MLP neurons of a small language model. Each row is named by its layer, matrix (gate and up: input weights) and neuron, and shows model dimensions 288-383. Each number is 128 + 24 x the weight over its row's rms, rounded and kept within 0 to 255. Numbers have three digits each. A neuron's up and down rows have the sign that makes its largest values positive.
After each neuron's rows, "fires after" lists the tokens most often just before its 100 highest values on Wikipedia text that the model never trained on.

L6.gate448:095073092131145173068079172126129113145132154165167153110106133113140122140125176176137160177102133164135122147114097133091163145146110099166152140114141148143083093131139114137121113081121142126076121123135141142115148141176126172141148128140161102135114178139154180154130163142135154143
L6.up448:141126091110105177118142142123083128137089138120167143112105110139134135133091107181139125156139113130117099126105097105130113127090140179111120150113120119104125133129129137121128121126164167160091112116106119116084151120118110133173174093141148118140165142082086130132150132160193150112
fires after: "|", "2", " |", "–", " ", "0"

L3.gate1161:119123127134107109078159119091096117078089125119121139146108152093142123132141154137115127140106083144119159131144124132114130131131101100119106157112150163146106109094174167135151084128147103090133102145121127136083138128098110174108163148150125127143154165120079106066138095148144136105
L3.up1161:094156147127135134111126129155161140099160138119136067093132125191147146146126141184162148095117136124106141144117121113117163132109126118105124145111123139125110140153139130143124127140178105115113143126125119118156122113125163088157099129117144167111142110104123135113111125137147118080
fires after: " ", "1", " in", " (", " of"

L6.gate1060:132118085133168170143120079136110105116123157109109117136105164134109130100109103135117110093145129129091098147135137128137138126120109103127106139141094131150096150154145123109165114148084107105110117139113082114115106149104129101155135110104123088133172152117128068095120160095140133113
L6.up1060:153138149094111114157117102163110137148139148131134114122170133088113165150110130131177146116097088158067161148069136134126106115158131105116105171141109140137139129105114113088123131145138170137108097109149114169144120134147120110149113090114150162124132144136113136135103136154140173104
fires after: " |", " (", "|", "."

L3.gate762:135149189086152109093130142154118117068148119133140165115158136094127132136129119124143132123139109153108123130109128132148112146142120119101205134074149100149102109142107116165128120139197112179134097114115074110163128150072060119176152079124093152157135134141116146132139132123117151175
L3.up762:156144100106105131123114128106151115065123130142153112126132133137131123118128143126130122125144153115081104142139101143113133083074107142104127105152146125117109127161102152129114162119123144144086128077124100119109133121126117100129148133195123176146098098101139125123137113099183147128
fires after: ",", ":", " of", " and", " with"

L3.gate1084:128114141149146135108146119128112123123121126090162081122134140129153160109129090181121114113147118108114099116133125121118121135125170120146123153095107120142131129128142099126127144096172142163087133191180115145132159163169152121145149097150142120121137137139167133145106142126135122126
L3.up1084:129119141155123172170136106136123131131090119124154129151129107141153134102113088107131138150104107135137124143158127127076120122120127107138090109114122140176107127140108116103130113105121105137105124102113113124150134085191187167136092077117159124110138141122134096109101142134114148130
fires after: " |", "|", " of", " M", ";"

L3.gate1019:109150113148130114112114104133126084166111156124102113129140138111071123104070165161118152112135100111113133123088141083119107133131115125129109152159169116127090179132142145147095127123139114132103116107128141135104086126110128100135132110124104143158103118097103143140111113123122110117
L3.up1019:109124106128146152117119124110124105090124114149107114111161116140114130130094117144134174135101126126143118131094127096142105154096136123119100188133137128144121147126167141169088057142141161122089154145156121134139116099124122147116135165136099113162164146139133106166108076116152121102
fires after: " ", "3", "1", "0"

L6.gate352:162127168112153125138197128103100098130141133134140133107107137131118152108125144159060135102144113100134132127133137131142170154133153171123171130045127099138123074156106107112143146088144111119103091113139159130128111158108130104161095117110185114133153128132129106160212147146136124121
L6.up352:117190130183118146084118138114144131148117106107121139098122099138122127136117131161113123114143093148151125117097109133162099108145105151140085166148144133143098146146130133137125132109119174134149140109104162128156128115128108118130117109125141109117111077157184176145143117120139111106
fires after: ",", ":", "5", "6", "7"

L6.gate487:160146099112158144129164116135130094133136142124104131176136165109144164118142123134153124101155111094142137122108121149124131148140101125135068137075108146150089118091111121148115152088140174134080127152135100109101116128113149122126153166140124149176145124142172163129140131121131136098
L6.up487:169156104164117098113099106141183119091135115107132132107155157126128141147139129127160128155163118090150120089111124117051115139113110115159117122137128132090126150114112134114124137183162126104135139113172109122142136142128136098107138133144141130112115119102089131099143140131150156161
fires after: " |", " the", ":", " and"

L3.gate1273:123122097146157139124098105082185093125139115140150120104120129166132140182110111175080141119106144110134116128097129103096132104106126162123152151132136145108109098124125141092110083162113172120137108130147118157136116106136140149135173142116146126095122101099153171153124147093122075131
L3.up1273:141123119139138132121147145166154160172126173123118092143092102132146173117122137116095133119100129152116105123137073115113083108153119142156158149119173133142134046127157162088099173114132120129121100117123131127140133112151111096179125119118127103129110130100095142136087096134108083122
fires after: " |", " ", "|", ";"

L6.gate762:138124141155136113119143109122116115120155097144093141135149166137162100167100120092090137125145132136101136138101142124136079130188110105138115147116136134146134131131097182119117134133146154182109081140099168128104111129151153156143167153132116139127141147093106162136112116130116092125
L6.up762:126149104111078151133132115135089122141113153148136125078115081137123112110106155176116152115129110140124134120115098092095090152120124130143144090146173104160159173146134118095092141169101111121107128150140151151135099132131125142147101126116120088094123118106103133091098145111117136089
fires after: "0", "–", " ", "1"

L6.gate333:112117096119124146164124086092073109157136158153116111083170160163172158138083130097138078106099118153090080093120164128131116100106112105128156103126143121127154091161139119139141160117145149162129162153101097117136107127100164115112118156083097096156122153104115109068151123157159146138
L6.up333:144113139093109085113117114090113155124117112172166152094104108124153135132120114143133141131146147127119145131064085129148110149145114110083122126134142128143109100130108126149127138134159113159116129093130136145125141139095195089167137116104130143113157173119114138106126111160129104116
fires after: "|", "–", " ", "0", "9", "1"

L3.gate770:139119134141103122120091127130122167093123120129159136156106136073107149126103159145126141101155136108100139112143125093136113114130107139137083120102130142155131141151120101137160106129149119108133125164107103102084131092169128122134151163152155085150097147059114138178117099132116127138
L3.up770:117133110123085125123111128118145140094166147108092156131123151159156114124130128156108152097112154146169169139157081125097094154117150116125153129142107114160103141137111150132097116164154131137147141102170159165189149103106115097149107131112108099139117112093145124107124153112108129176
fires after: " ", " the", "1", "2"